MLP neurons of a small language model. Each row is named by its layer, matrix (gate and up: input weights) and neuron, and shows model dimensions 0-127. Each number is 128 + 32 x the weight over its row's rms, rounded and kept within 0 to 255. Numbers have three digits each. A neuron's up and down rows have the sign that makes its largest values positive.
After each neuron's rows, "fires on" lists the tokens most often at its 100 highest values on Wikipedia text that the model never trained on. A number after a token or word is its count.

L16.gate227:130165149074107123114161113119108104143152093099116145128145139087133149147205091139180124101151162176145113124119133130201086111181103108161108093129197145124218124155151163104127102119116168157138165198134118116166166153125100144043136169089150091118106155116102156100201138133096106196096145157182110123094131137111165114080143129096182130130142114149164101120151111131124122178105
L16.up227:167114117160126181146091130108129119109152133161104093154194145076034117158139131144137054123101125157094127194158172129107141199087116120152157098153141162147088160122144096089152126147132104125179171109133121126142135122137150086148119118088117090145091170104141103094125145163133111118128126127135142076162107134155101151084111219114076164172130139146162166110060129132137117148069
fires on: "m" 29, "im" 17, "i" 9, "ivers" 8, "av" 5

L16.gate426:116177162168114110106088112112138129102063151135077151151108168136155125107083103141173161119102061125118129100129085141150131138109116092138147101164110126130076166139195134176113120109113171151133119108160147185138169169132150138141077141137111087046138155129145133115135158103112121206166069206150059159087155159134082129113151092134200091141133177112098119089157164126170138089205
L16.up426:116129137146105091132183132166088103143136123121160162103152115115112116084230137175132110103116088107125119097126165138096123191120138122104148133112161134137094105103134163134130110137071187107136096135087110079095105142085134168114124111161060169117144086122073160114171095130072124195071138165161123137130137200172138144123133173177179120104133185160147156163143098035170137115110
fires on: "l" 25, "el" 14, "x" 7, "yl" 5, " al" 4

L16.gate300:127063177068138187144169121157172091139089109133139164147127133160142111137131066138146118151111114128144102133131176153080097129121129188134087102065112103115128163125145189178097180134116135116170111161130098197184117113115206113121138157082155114155156115138112150179106105102093118078122138130161145116179079156204134133091122133100167120144147111081112092142101118121050185190169
L16.up300:135093149142108168110153168159148071087166124139144141161139132151168146156124165169138136123097137103221168122136146104155117078128113147146096176142208098123091083116158146186114188131171141117182123135129123105082127048139146176143126145152073132087115144174126182131147169133168065096100138147126130108118169125113100157120129135153188086136137062197117191132101115114114170145144
fires on: " pro" 19, "ol" 18, "ro" 16, " Pro" 10, " pol" 9, " Pol" 5

L10.gate302:155107147088147095172102144163086146175088099146106110073157141095194148102079133094179099132144142145193163103103106072110161099127092064079155133122083142125112138130139155210112104101134152137079167131171140112118104161115081156145090042144096067126153053115112122143143140088189106126141105157125123117101115087126156134144127115135135131037117098139118123117169077151078156094153
L10.up302:149112056124122116089178155164114112127090103124150112078133101132129092138132081132107143079157076108082100120056127145140159116146144126141181068122105187133134090108064152172115078115106094157143156091152099104139155183106084165154143092126120162074121137088115129134136115150178137103158167177098093093147136142091124092174150135098118099180099108072104095090130087103133170115159
fires on: "t" 21, "j" 13, "st" 11, "sk" 7, "ft" 6, "y" 4

L16.gate67:155189144139086133144090125030075161089055108130087070135162147120136128137119111134165119144101168100105110111144121183138130194129105165132163092213147145120077125140094149140123141149113107054142089185093123136088141134079191146119106125089125177059125149161145135139167111119106124062150138140137129151151125070183204128139135137169178158130120139096140084143163082112176186115124
L16.up67:162141126109177107122129180130140141108123135148199164132116125069098172127136147110151204111104109108144117195140100121123112160165183084121088144105145137154092055120104165128180112145149062144150107061131122088061135140183103148090099101119106144120089114127129130111125194115085112103089155167169118059127083104082077150133181134144121070141031077129167169151103143107177077123170
fires on: " t" 98

L5.gate312:078105156158119132141126123064086155143134097175083128124148108124151120127130154128073142097153080134119073104149048185205096161097110119133068055150161171145139129060085079071143133161165158112073140118097142094149157143154119115105179143144088135150086112255157082186124127130131099128126151110108129139112124147113147098129132131142108135126155172098147136122150155141116090115131
L5.up312:116103126101119129125173071123166128128160130120106114150181107101127175133105141142140107125134087116148068070184084163197111143129105092158165091114121112119171117111116062168073167158106157213047117107143148111141133172164149147119153071102153213184105124214133125120138092129176158113174107120134134132089089135139094117154122106139126194095173203095101185112129184132171085120125
fires on: " (" 82, " (A" 18

L4.gate302:093051173172096133097155129116123075104180093126121164082140168137160092095142111062177154082119126131085095104143144178131079140136076070099118133173132127094081184068134083105160102093087138148084053117087165088107123090132129145157119080137156102133108157165102129154095115136148121137141117104085139134153210145108175153130176144123168119055182150101092153170130167132141114140084
L4.up302:129144089161136154101173159139114124155150070115140103167186175061134117147110159157124087109120141126077078103159137203109045152136110094143091097096108109138155150081100133169141078127169063138159143117136081062109117138142141192103139083132125166120161114170114167110094125156109173194114133151111174155128133131160132151092079164137086135101136151117126206099148108130071128170118
fires on: " (" 71, " per" 27

L9.gate319:101112149151097161086155064150167100155115100154099121121160115124093119141161066102111110207138080097126124140159108120139176089166178153092119122169116115130106159153155184154084130099072130176126080198110092150120158074143128139090193132103136081163155136087111172134119122113124152136125118190150072173149083127168124142170116153103199077099133134117147102120137144162072095168125
L9.up319:177155093122148114098143090083134092146112117181129138133153104226168151109132154132120119174128150117107101120136122085149148135124202082117114178187208163109086154106098135161111114142092134105094114080082086159155142062114159137171151133167152075122091137099146193169138176096117142076177155119130087109154166109175139091096147139047126077119126136125104124120135182127061060117090
fires on: "ult" 21, "ol" 14, "ident" 9, "al" 8, " 100" 6, " Pol" 5

L4.gate270:044129117124153125111132099087115134106151152124147173106125116110167125070125122093136177144144116168141150103121133117081108134125130068075096123081172158121176219177063083118090068122131206135110100106145089169152132107152161196119162154186155112094121131136127113120118138146230129148087161147092079081143185111075118137111141154168140115102116069134150118152125113197112114147111
L4.up270:149137147165117100158090125137133128172125109107155110183123178113168102125155083130100138142172123118176086203109185092110143072023132093155074122156144138157164102091124153154125180139078095089125092164125118137126156082077049123124149166118138136154117112166156186150149098101167124180130138145129153116200166119115154067158140108152188113125136144082115104168161177094130167183163
fires on: "j" 91, " j" 8

L17.gate437:132137091174143117117146181140070171147160093148129159108156152149112089152134125137130136156146156157108138092139139141175194143148118111109112168112143115125161098104169103164126143150128137092103071111134150193119140095124144171109146144160225140163152118115134133070180072119127090178149173098112174074157118089123144178173088172085113062120184124050172110158113140123107126182093
L17.up437:199086105127148095154110127157165124156115116111061158131176132113153132101127129076147133147097127153136073119154142178088095175105138114139147136157159140123204081140108212084101141121155157089102194144150189136121125098156107120117131149143109134093171128112141147036137115084118137152161177107060171159075098095165067116150097111101092092133135140196179090101171181179100118132143
fires on: " b" 46, " l" 14, " f" 10, " sh" 6, " p" 5

L17.gate360:133153100186152112135089138151074148103104112176150122133143103140124152222100121156168138151160086174156112132145181123155120085206129150180120126110065121119098101148137146140133112127184133105129139129146176150085105149180071151110107098170165186096117077161153139147115116134132079133143191090086161103183106137141115099125121112172126174125121190073107111167087109205112118184165
L17.up360:161147064189186082166145189168142135108123138135062020134110151174131179112140115153168091155094121127093124109085156164107152166147161115080129125147092083088165131188112180167163122123116152148090117094157131120109104202153068163139137093109095156062131138126141139168139127097130107205146160048132125100140121142158130149155136129191103159141077095152121108140144198153154106172156
fires on: " p" 38, " t" 8, " b" 6, "B" 5, "l" 5, " mat" 5

L9.gate244:161081101148167109126147144133110099104131120173080146166187133110144073075142108132168206109134147131146072117212094085210175128121108143130133144115095137124158105089118100071111131094148135058129144107115107109119127048166135120125154149147079131139127130194119092108132183134129136116094144129079174126143083063107079152085153093121182090186083142091155154078142100130120105144132
L9.up244:110112103097109131094083185168123145139128175187073103129102165159205101094090119123141123128134133132134178077114143167156160116109124128134134155135108122194136149059151178140163160120147109091117116093109129152075103119079159098141171175129053119182170171097117154197098158114095111117117164155086139128170113108147158116121155078138110098126164111143172111157112153119124206124158
fires on: "al" 47, "ol" 16, "il" 8, "p" 4, "h" 4

L3.gate140:086151134130182208139102158091159123099178070110136197144196155135125148085111157113120092079192161096157100104140137120184102076128146067179117161088130161159088119150179103118116136095129179125197148128087090109140127109144198156141133148145117136139091142076153117160067144179072116136102155160151127125109141163113123052134174184105131106160076095166127165123161097163118128092158
L3.up140:085116166186105176181081096122146098143157144111144182128166086130141178123109150122159094104164110126168132063129090127180080133189152111109144093169154142080139132158174103133167119136168147113092117213127164143129177088170080169139059108168117176103129115151154098140177079175072100156148141104130101088120140159155147132106137073122102076138056143158138119105104166117149159130122
fires on: " An" 60, " E" 22, " Pat" 10, " Red" 6

L16.gate119:178139149161129111128146189097153162095118145149186082133152148157162134168195147158146147156084166168143129123129113121107106122125141082166152147148123119129119108170123152183117153146171121121139092105140165121137118204107086123101158112049087078142110136072114141141133107105109183133135142090156124127131132064044137105132145150159085115084150161180175112134117072115151138144137
L16.up119:149108130128122149101082155149152141170111136109097106131110083145148161120167056108154075159157165147115106125160100131103108120116135059136134072114083075194118084140140146122117167126138109155065117103121091160111145155096127123152115100115165106105112111095122192073096113100150168161168112137082101076124113179130167157055145155161129139070205139117185118144184142188130112184220
fires on: " p" 79

L4.gate434:159106131128116115166094167099099150172093106133170158139084161094169154157074136158144130083134138110100115108104130127107093098143095095196062113108129112115130171072110116148153137147138100166136169070143112129139071096131124080142106091132123083111174197133131189122077134119106111116089154109183131128097105113109082075136130097136138187147214128132130116049217084151155095090121
L4.up434:088107082120118151097081113143125150106095132094126145138079123142146113153152114070170175096109126081119131163123165103168145117144049133132119155086057098083118158124084088157195091161120103137103175135076120179174194104075130079139117105090104090133107188145178143139084148137119129120160174160126091104103133148086117167112122067117110108097109132142174151116130174146114155096144
fires on: "mer" 29, "pt" 14, "man" 13, " rece" 12, "it" 12, "end" 4

L8.gate292:134063191121193113125103131195119131121114086130119158045173092126173193137147118178122111120111132107143154124153166142133122117069072121178138118183102128186133125145139114145131137131137078145155129128112086120078181067121128108043128148102144095158226150113102116107066144140120130146125186116156096103123108151111143160137141074073097077176152112148146101128131151101145168170182
L8.up292:166086127117128134103140106144081103141111091096123099170107132099089123137134118105108180134098170121056173118181128159135125108121109166138123144150132085115163098150111165125109036122109120118175110144102173132068101113142094085139074180165189137140183130167137158124124075075100123157085078070175092077126108136109090124120152141149120061103167134194096167087155170062153155116117
fires on: "el" 20, "e" 13, "ic" 13, " record" 9, " Record" 7, "ed" 7

L10.gate155:150124094153085106095056102170138110086159133159141182129125114176137104145070138155140158112147088080133154106157131131113098149170138160108116122115118123157082050177122140109160121058127060160127163138141089115162112101107115109120170155128127082123116085113128147171084171083113123123147127112080120119169084104149129150158135127043116043117153136112081103125136072125096136049193
L10.up155:132138083099188129087081131070146159127099146142160144153145120140098105162097151175148093106129142155126090115093062078147094114105195118128160122123124115196108113131069148170167154081043113137109186112131116137169140073111138215149182142128134116113082092116142125121081106067055141120136091117152122105150076163119129147123132128134146068097096128130118082122107110087117124106141
fires on: " Lou" 19, " Rich" 12, "ven" 10, " St." 9, "enn" 8, "aint" 6

L6.gate175:110068117127096137132156097145145117150113086111098107176076140144153165077098150136137125068150117113127151084109165131186144160149105105148149111067093100133110150113085099126100096078109191104119152158126126177103175126135166086107099157130071170084203135134066114175208083121169175152157097085120077126140119184158093086129145126129138179136174131134107110091192132150095152175157
L6.up175:109131150094151121168083058088123156141114210134113176155114122077093115100128135196142076073117135155115136120097101148154054122109151115185130109154118106110160114106099064123156155069138173122131159146127148141124109113107197170116120092162145147139124121091180062112117082081167129148105094126107217110108100102118115113069127165101145158146114196089123103123119137178164141126143
fires on: " e" 96, "E" 4

L9.gate76:138135114070056117103105110126117082120106188200103116139126064160146165161151121117098151104183134149104107125133167121105057105095082103162179171129095093114148124118127079193091159092208083076091161122093133067140081139105147133132120153132164141142140101150124092154128171125164124150086123133132170106143136155159141151151152078099104136081177134240121131104135130078097138162101
L9.up76:165139124080082103168126174130123083176122116173137103062153153126099106159110089128113151163175073169100144149092145154094100074141096084081178110116114139106123143124121100143111134090198122148124109114097100132097152113108179105173139148191168166177135078132078092144086101085134097128109079168143123136149102128157130115118126117085172148106156079114119151114153166095113138175198
fires on: "st" 40, "cess" 6, " up" 6, "le" 6, "et" 5, "ent" 5

L12.gate294:208131162104127132115136095124154129135156102114066151077160153085095126166144096198114079100152172120153091130155107128170106115118085125143107116138133160151152105150144147074123087146084157140159101156152117132143133139121115027140133120099178105119164115113094138183124212156072109179149133121093159168137123132134145177158139132085171110127168076109193024142127096117154164148077
L12.up294:132144129106171141094097141063125101142163088107130133102143159103107152098117188086142139106126087106132104089108139162117102133118190098095195175183140124125114170103074085160089160130134145113079132126084108187113095135164118138181148129139175099108064110122051155155140118135104107148167155117086106123159166136187133217138168136078138106118082106150180087134157108086128121106068
fires on: "em" 23, "il" 8, "ep" 7, "el" 7, "av" 6, "ivers" 5

L2.gate8:113074142135096212093160091134124124182100144108068152077172149129118104123097088152110204124156130104175160108154111129118137110083103128160152123119076146101114126100128080158105134158145117089096136152128131172129107191164105131091166076176093211139133048164092107152152055089114155132140055078116134144101122116136115110156079100197090154150118122139143085101126147087154134101186
L2.up8:101126181108127142108066134153147160161139122175092176166142116164136089117117102152079109089054106110170149082091148137123104148115133137120090055062158080188144120097092116128107144129129101144114093149162182126075088106097114105137111172195127129132156131113131125190141099075135104121098100129113107069062180112149085062108169150144110124075139182160112180131094129128137151147154
fires on: " e" 100

L8.gate243:161144148122088135114122165197098158164120169143144106104117103117189110047105128115164091137134217161127119125118033127147135098164137189154089117115127126140146129064162113157148111127125125156097136124071090183121112141068058144112147115118158158193064111150142122172113123112177150137151190125134127106119130110163053048175134165130146125113137110126185105130127127111153089073104
L8.up243:101138130091083128070158138108154171188137191164204149154153162123103139149166073106135180122046137129176110121121166121127160138134092132119137144123140088136174114091140152182121110143072158106135151168137105063110101110117087116088102122159123198156107107144082176100080124127124088165164140109125097127150142090134060141200116164125116077104094098158142128174106120173204068117040
fires on: "ed" 23, "it" 19, "ant" 14, "ra" 11, " stat" 9, "he" 9

L6.gate36:141127115114150122118130147132119105181125133139112146109127116104143141175197128113069162127098169112151134180132105088093157081080152156146131178147138129118125175098161144095087123137068155097151137146105193135137098117195196093159134127090106144104154158150121148159072120117091101167111155107112137163071136118115143091090174128141150126155154176118149086088210096133115100135112
L6.up36:105112190110122080131162162221122154162171132115087147149106121141163153109107159058115162155107129210137135126081142069114134095171177111145102183166142089165080111144121108119160106210132119143136174136155158134166175148124146131063114206102150136161127146162116090142143112103158123098105124147136158145152120100169142082139113147123164107138155116128065163111159182108109161162142
fires on: "em" 19, " crit" 15, "ubl" 10, "ub" 10, "ff" 9

L13.gate402:136138121078140132084131166158112124103122164179099152167184109095080142070107085097112142118182162107118108112072128155101098129046129142157145134151136114046130141118153095186150118109134139130110144145145124144118172122103146187146132140102175058186090122126133143120166151131149121107169152120186115159135146137155108089131112153133112100080154129137210115084096156149147060085129
L13.up402:082175118184059110120163150206077147092086170110096135171174146160147135162104175091072130135111139096119112129111159158150129119083069092184098140171140152064106135165155138092116181151090157140172144141132112130135084100121101141114172126100146080148106119162145156110167113130125162091132098148125116070092112118085092116131130119103077172090143113143108112142120143150183040136092
fires on: " for" 48, " For" 6, " commun" 6, " im" 5, " am" 4, "ore" 4

L10.gate148:122179085102141125087077089147154110128098086117097165084073135120102123129097132108106131180161163116167188142150136063164111097116121127133130162160138140144090121139135043112115135108106210116160181166094125106153100136147149123106137170126108131191119090165083134102147111167137147096126081157133158131107115105094138132157147097143126147131125098118075124140123103099123130198070
L10.up148:094121079108138104161148114103199083175129147191134139134153118090141110135176171091145203163110141089151101134131150157163127073154101122119166110114132121116094155158125156160123117088135119166156099171120128139105112106123113106150151172101122120068118146107039110139151126118167169121092052130142179112103135177128098112146141087122148155083200121153157151074140135143165127150165
fires on: "-" 17, " int" 16, "C" 12, "le" 9, "i" 6, "et" 5

L8.gate85:123057108077060120121185141097085079119107167194162101113129113056079084141115102134146093131111104189105109161134130072113126126128109168145197172123109190090103091089125186176054098064128087131148169149146102078150163136087101104122160132105098136125163111135169095139166127128203106135144157167124144103143028131125120087110161141115101140131056078157117179084139118158156146104103
L8.up85:120144127094114055160111141193101157105134138123151179230150106172142132091153104128094180079141117166160109195063116121145091186109149193060116165179148082093165126177023121119112133086114137150174106116102178116119154170146163066088096172123162104100125148097173109129127168129099132122123123153137073128127114111056162109131141142136129152187125136145156132144181157135120153087165
fires on: "aw" 26, "ent" 11, "ens" 10, "ans" 6, "as" 6

L2.gate425:125132085120161159141170111178105128160143169112152128172100097092147144118148138169074149151159104117121148134145162169196076067163126159137121164096085090146119096124135149173138096126202127194142049133191053136121154114078088121124166111210137079099145145145142159069110074042084154087135152134151134112147088097147162134151095120108129165157125055096130116135088119125116077173164
L2.up425:141112094132137116093130147145144165097125062140085123071114142157156161116105067079146165104175166105073180165136156124172102170159168131132134142166066144158126095122087102108168151078123101155199148105135122096107109111161124123123157081115150140086107138118122140146144160182152103124105137137158138140108195109153139078097066144074144075159157203068103128135183138199086150129093
fires on: " r" 100

L6.gate395:132118135163060162107157151106115124091076084128095136107133161148151116115105135121150123118128168084138142142146112149110158135136142120144098162136138140150160179127129154080150137092098096120092156160148123083144157101155127086112152117085087130179140123191135169128132092124194124130149149112142116137095135085141206084126071114160168150124122105145202201134179056120125031154085
L6.up395:156025107141053131195133086093146068136109110149117163129166124138132118062159109134156085120134127121126089174133153124184100172115144104116104091120127105120127079146103127114162151155075129179109093159124127121115099157156124140076133173113119156133129103130107154158126174187148165120149148100143133094171128136077139184092112199126102149171149124154134176099127122097091082170060
fires on: "ish" 24, "ese" 17, "ian" 11, "ial" 9, "ance" 7

L15.gate377:115144094103146124146130174139119131075154130168119085135127124111098134182140142132133110183169200114153095120115115135091080210173036138115181088091040165102097119148121156153162183105112142164063107131111107082104135157130152121123084115097125136091107117204166121097076128083140181139064152133136117157123103095224156167109096120149159165148131164118187156131098110100160108129144
L15.up377:122119142162116102165163153069140166153124130168121197163158177160145171105149117188126139125158156097119143115087135115128170104159175114104158123171152130110094097145141138174184135169115162131143122136193089106106076101209118097175094141092089122109111148074088104155069108162067096118077158131145169137115104139114086068182144156147134091178118145095157158072167151107152150100129
fires on: " t" 28, "\n" 17, " the" 11, " it" 9, "\"" 6, " m" 5

L5.gate134:185140138092113095207160132173153148112145076103166099210071145121084120125154112152136133113139148165071043151112158135125099120098152161133129082208139148144137146134130123154162167118107127106121136123094153138102208145147163130070130146128162143155064108114134083169157052139101119130155132128128124167158072112108165078128167149141165101112103123109083109158183181066148107079127
L5.up134:208118124118082088144162118149131142156166075079081157170092131152128115072218110161152080138136177085174147123135177093177079185135127111107120114098145248087109079128115123158147143148156074130134118073154157081171130148128152177133094136126168133142142083106179129161118129122065143073131118148170122165153126152145121133145152094101156144180138146157134135081171153153138150111159
fires on: "erv" 41, " serv" 18, "R" 16, "serv" 9, "ies" 7, "pl" 5

L5.gate108:147159122100111088163159124127169147130204132107115145187106152149105134126165084106139216140078124138134113111152109181096111146128132140121054136161108123136123078105105170169168171187123067140091114097143184123091109161161070103105156105078131160101132170104100177137140157101145123134160061064154199127136132089127145163144100200121134122144102149057202103100137104088119131116127
L5.up108:119168147130101165173078111153090171142206088099131111085108103089198080090107110146121120138099098175116112141159080100147151139136162153095128132082089180122110120125134137131171181147106113126099044102099120143076103168181148110200137103150105130137098105136077111083056130152178138154109112133118181120075178185153109146142162152121131092090123071097164130166073172122160187159159
fires on: " 2020" 21, " p" 10, " 2010" 9, " 2011" 8, "c" 7, " acc" 7

L10.gate373:163161121082167145122113129135136168089155115150173152138143138100163166143171095159141190164155158115065163122137130138143145098125164157125056119167119127155088166083111133062106181101162120131160109079148109147146144151097111087171130114077156110098130115177117093105110168092133206135137164126169179124037132141132194063105142146162165114144094123100140133106148154119174192048153
L10.up373:173123139134058125103095097093120145187134036108150140144136126095099102068197185157124180135116166165101071146104113136121150117158124157134118107158150179090143089153140142095067093124157180169132139064093152130116155121082183159142108197178134144117175095178126147112087102103134128112165156127095154150101140152147163139085102086107135159104122177134164109143130168135115140089105
fires on: " place" 14, "ific" 14, "le" 9, "l" 7, " call" 6

L12.gate355:084095091137123126147148148142148162131103161114128134148161111152097112148094138143108175148097199143153104150125128162176118118086145172093097103130175129121095115142084153194158177110139143118097093161133151062159095071128118156116129072141123127109140108104063103120167143133069108112085145136140101095103075159141138127092123105115121119113130196093107108086155128121076112078169
L12.up355:107077081127060122176166080113130116153170170171112118193088112140076108137126120107055057130087138151182111110100105143069138147149133129110114114106119138135138131130116152082124088097148105127154164100138111119124103123141149185152125158092133097085097162095133070111152188170078140101103236121102122130087118153104124124065144164043123091106122177147068092141155066114124114162099
fires on: "in" 31, "c" 23, "am" 13, "s" 7, "ur" 7, "id" 6

L6.gate344:105079104169150132173175125101100144128108218162129124113077123167145072128090094117127126084114100155135114149080153132169157106104118147112085131154093125202158111126156158168141104107143157158089112137155112045104160146050069118128147074091117118175112183082082136142101212106155106114055149146132173131124118083139117124086139109077118115103185115188107149127141120104103167086169
L6.up344:176113087132147155097153160151132106109162177140177189114194056117147104092106146122102126122138115174170167075096171124145115086155165156152169113157170149125124119109148142136173092142134082012089118118131172108086141097146121107122145179145047084148141066138140134109090162158113154123082108133155140132155146089107045140181103154115203138132150151119119123119162164101161139161104
fires on: "w" 40, "st" 18, " ear" 13, "ou" 5

L2.gate100:124181121123156143119102097100159114162152195129128155135158108081093175134118110166088145150180192094172062105094130138158149171153167142140150109140073141126144050126178081157136174102086108141099110109127095121138142132161146075160096209130178180094140084136117076109096108122067127147167088115102146078135120147135123104133188110138129080123138072124104097120120108215158085116137
L2.up100:083144055154147155142150142078166093127136129144142120106114189105076137125097150121162097150118123162109123100163144112174101081079160139129107178083211170135123127185121155153096128115075136184117183160106085140129195092192142125092150082157114068113073145118165181130114082145104136084150195149160093082129126174188161121100086109104096121156093167137134092101098150082108156161111
fires on: " An" 60, " Lou" 20, " an" 20

L12.gate324:126112184114123158160132133157150124076111135147130166129125090095154069098151120091157144148167092106140156136137103136128135122116117084104157102163126159096126133082056166155118194051108111125199154113128160169213141082104084111108096108146142147106135095100127106100107149129149090150122156135198143163140101141169062079143198141171133076137096100126148139178082177166119097148103
L12.up324:121110126151178146125109194122151135161168132166110122148148157102135172097181068085182154132150162110112137213148162135146097129142092170077155102127133129031181111139071133178140129171107136115097173094090058155128151098142172080092166155159139124141125134140183120107099101084091127122140114211136149125067124168093092156111148135106132078125083117152148080115134164096151125137116
fires on: "ar" 23, "g" 9, "ack" 8, "ak" 7, "as" 7, "ent" 5

L3.gate26:129147059154153086168134102118144130113136089149128131142109168121161133119157130114093166108136136106078112157209164165147142090175136166148103173119157127087101030077172098123108132141130159185105061148171100117138116136129161178067080141175126103098153126161115167153138104111129133118108079194162170136119101133179077037164100057049145123102122147092127113140114083164107117105142
L3.up26:182165120111172076101123095072146171107092105146096153209146155093146124166136133189053133113164100090109116110214163125111122128117133132107099162116075150079104096088139112119097142099134089147135097119133060116129149159150151156097149084139137128064142119152148185125124144162126181144116122160173157118153129104124116078116133100086213120160106108089140147106144081180133124153177
fires on: " r" 100

L6.gate74:164153080088084114100148154136062075190124132159139110118075093148079109074078167127113148135168078093140118139104139090077134126129123143165118158155093092107147188095149094114118146121111093112053179128077120112206129104146146082095151127118190146146181085173185173140134159120138090080103132165163112104110102105145077102150126190156111146118117108206130105147143105121179140120079
L6.up74:109113122098084103146116093114114088160142188121130145118087143153140129089129130150181160132125110115191138103094113119146149176106057132142187124154106095103193172131152157151141137132125163163151170133091113095137120104041124089168124150100156140199115141152129124148093146163098145116091199117139105149101145085179133075167153133181097161143106106144146174134095097077182142117152
fires on: "it" 19, "pt" 12, "ess" 10, "ire" 10, "l" 7, "ed" 6

L5.gate46:173168114163074069117120163098133102131177142147133208100203171155131169139139138074122176107166124155150142119128119126167139152183098140182122104141119100149163117116117127100124148139149165100140180096114107126149160142055133100156121160151087126162105098098160164165188114127129105193177071123113225037135093116121150134155117113121113176119112112076126135122089116104137182145160
L5.up46:109175114125133127179079135081082110120190147104065133161080160137127109111186188135126159133049131175121176098164131097081132110136177109149161137131134142164118187148113135051152118126144137162111131114141184113177137114112149130142120112134105053114115116065158136185117132132130201124155119099065094126053133099123120140065185149144074191081078096111156113133173093137085136088152
fires on: "l" 37, "us" 20, "al" 19, "urn" 9, " trans" 6

L6.gate297:112157167095163160110038068174150117144135132150193165068183138132121160124110166150147107155180112071166069125097127115150125097109135120127143123118162100140152143114115114153110121120153090106136135075103157106121177105138125127124168139108181120111131072184111118126125098142099157171165117135131084100164142144168160075180175161125137122193177103163094089155113189090161178193179
L6.up297:142109119149130092109144111134071087101130152104125123163130085118078151123073067060146115194138117150112142131167111106105128084081128149158095088162094117126148084102091072167124134173119163167079085175066140167162110089148113118139058088136159126118121141151130144156162127078119091154127194176194153145143127122088128155127130109068105148129081112146137139115143108083177087117153
fires on: "ed" 18, "ap" 15, "ing" 8, "ra" 7, "ric" 6, "e" 5

L3.gate176:096119095100149150132076113118128101103070139124142151084115185092094140097105155150133131110103118192146139129080170089134118184112128151116101116112171106090138161190148105137109157170129151119144189121161128104100103157123139132162145130113089094163110131112075142175195115151153118099074109135158178179136075210179135149228125134134101118114163072114132184176109123121070087159156
L3.up176:144176151088117144176070176106168107172032137151127100085078186145116162106139086094155120121086107123121133167098070069153132172135160136075105088076148061161126137170100129065124114194083171112113167146152141155086121156100150105164136103088091107135138113130104152156157098142074101090088108131151156157117119078099070115163149147062141140117092103103157120160102132126054101147149
fires on: "ass" 71, " off" 16, " Que" 7, " Off" 4

L17.gate253:145120123172103105140148176152159133143102129121141133118105194120084185205147075179089123157180153183130126146118125184119156154119133117100139200132146119163089210100140115117118215160137140120071163107142092084079085143172142098151067136075168162072106063114167134129154119108153186099152177126104179138137128076132090091132153141116084162114117116094132189133151136139120131170148
L17.up253:140134082060122103058046172173102133167095128095147036080124147106101133164095111138162118142117094094100172140100150169123137181112106130137103086192124076143119078111192132121107160128137112115144197150103177144127163115162156069124089132072124111194137076120087154115160117122132143132094151099126153100144146129132128156145081155140150118127130098099093198076137124160164067145061
fires on: " not" 28, " ch" 12, " Ch" 6, "R" 5

L8.gate395:156132133117096164155154112121099157152139098081081136094088147135147123132151062145131133148128144165102076130143093168164150196204125141103144162097158135147190100118129116088107080146133101097080070148113101151195092163099107140118190146102154134065177107131103100160147088131152173116073066100169146092055150139109131153176106093083113125103111095117129111102021075109091122147116
L8.up395:142085134056121131105103135079127139095135104134137154121149130142126162169166108137115117134129091118098156079184123149158118166165157149145156158115106149105205104087205133103133164119144097157099128133124132120100107171160096146108171117164076116107144088187122080135138212134067080152091133144157145090088122152070120123145063182198094115213081144157090131136089162143149142174122
fires on: " b" 24, "el" 22, "ish" 12, "am" 7, "f" 6, " of" 6

L2.gate119:108116171131095149140128079147133106128095121110125167131182172176093098139168150128091123162137179117108099138086098155126146065176111132077094122199107141172075099118154146080155064146147125156088196165105197114151097128104161097121113119144132130118118187119092125121089113048115097115207156122118216115119139121073145136179178116107090152102118097102154098133125135136188176121211
L2.up119:207174204088140132129131114092175061101152153120074144147152179088154154150064090158157199121161145062177137136114109116117201150124152133145086091069164102122125126139094199133179128102099116126105105065077139174147088148139132096134138139152117172147129177137086138126151146087145105128152134156109093083124117141076159128138170099129139191075092106065136083131096117191196139105175
fires on: " th" 51, "wo" 22, "-c" 14, " following" 5, " By" 5

L6.gate155:191061156086110075201086111147112169154128109150082124178071127130117059104136109106121166087132137137118144139134157119156109112173141067184151138132097114118119151151110124187095149139176130135104092114157105088135180061176158065081118159173076113019102140138093150121123146117135075139149120184104149075209111132078126131138133104163128140186127112096169118099119047151077151107161
L6.up155:151145119114111115138105162121116070102123123101086134163077170111117146127135117036142149170061132112167160170081168215121151122195068027158149142209112088123140144135131207130152112125189124056101069121155179134172146068129132129085135139115099168147126111104161142087119140135166103154124141078102112099125165108125147082137114104151145141147140113133163145087114104096090144128088
fires on: "al" 51, "yn" 13, "ol" 13, "n" 9, "l" 7, "ul" 6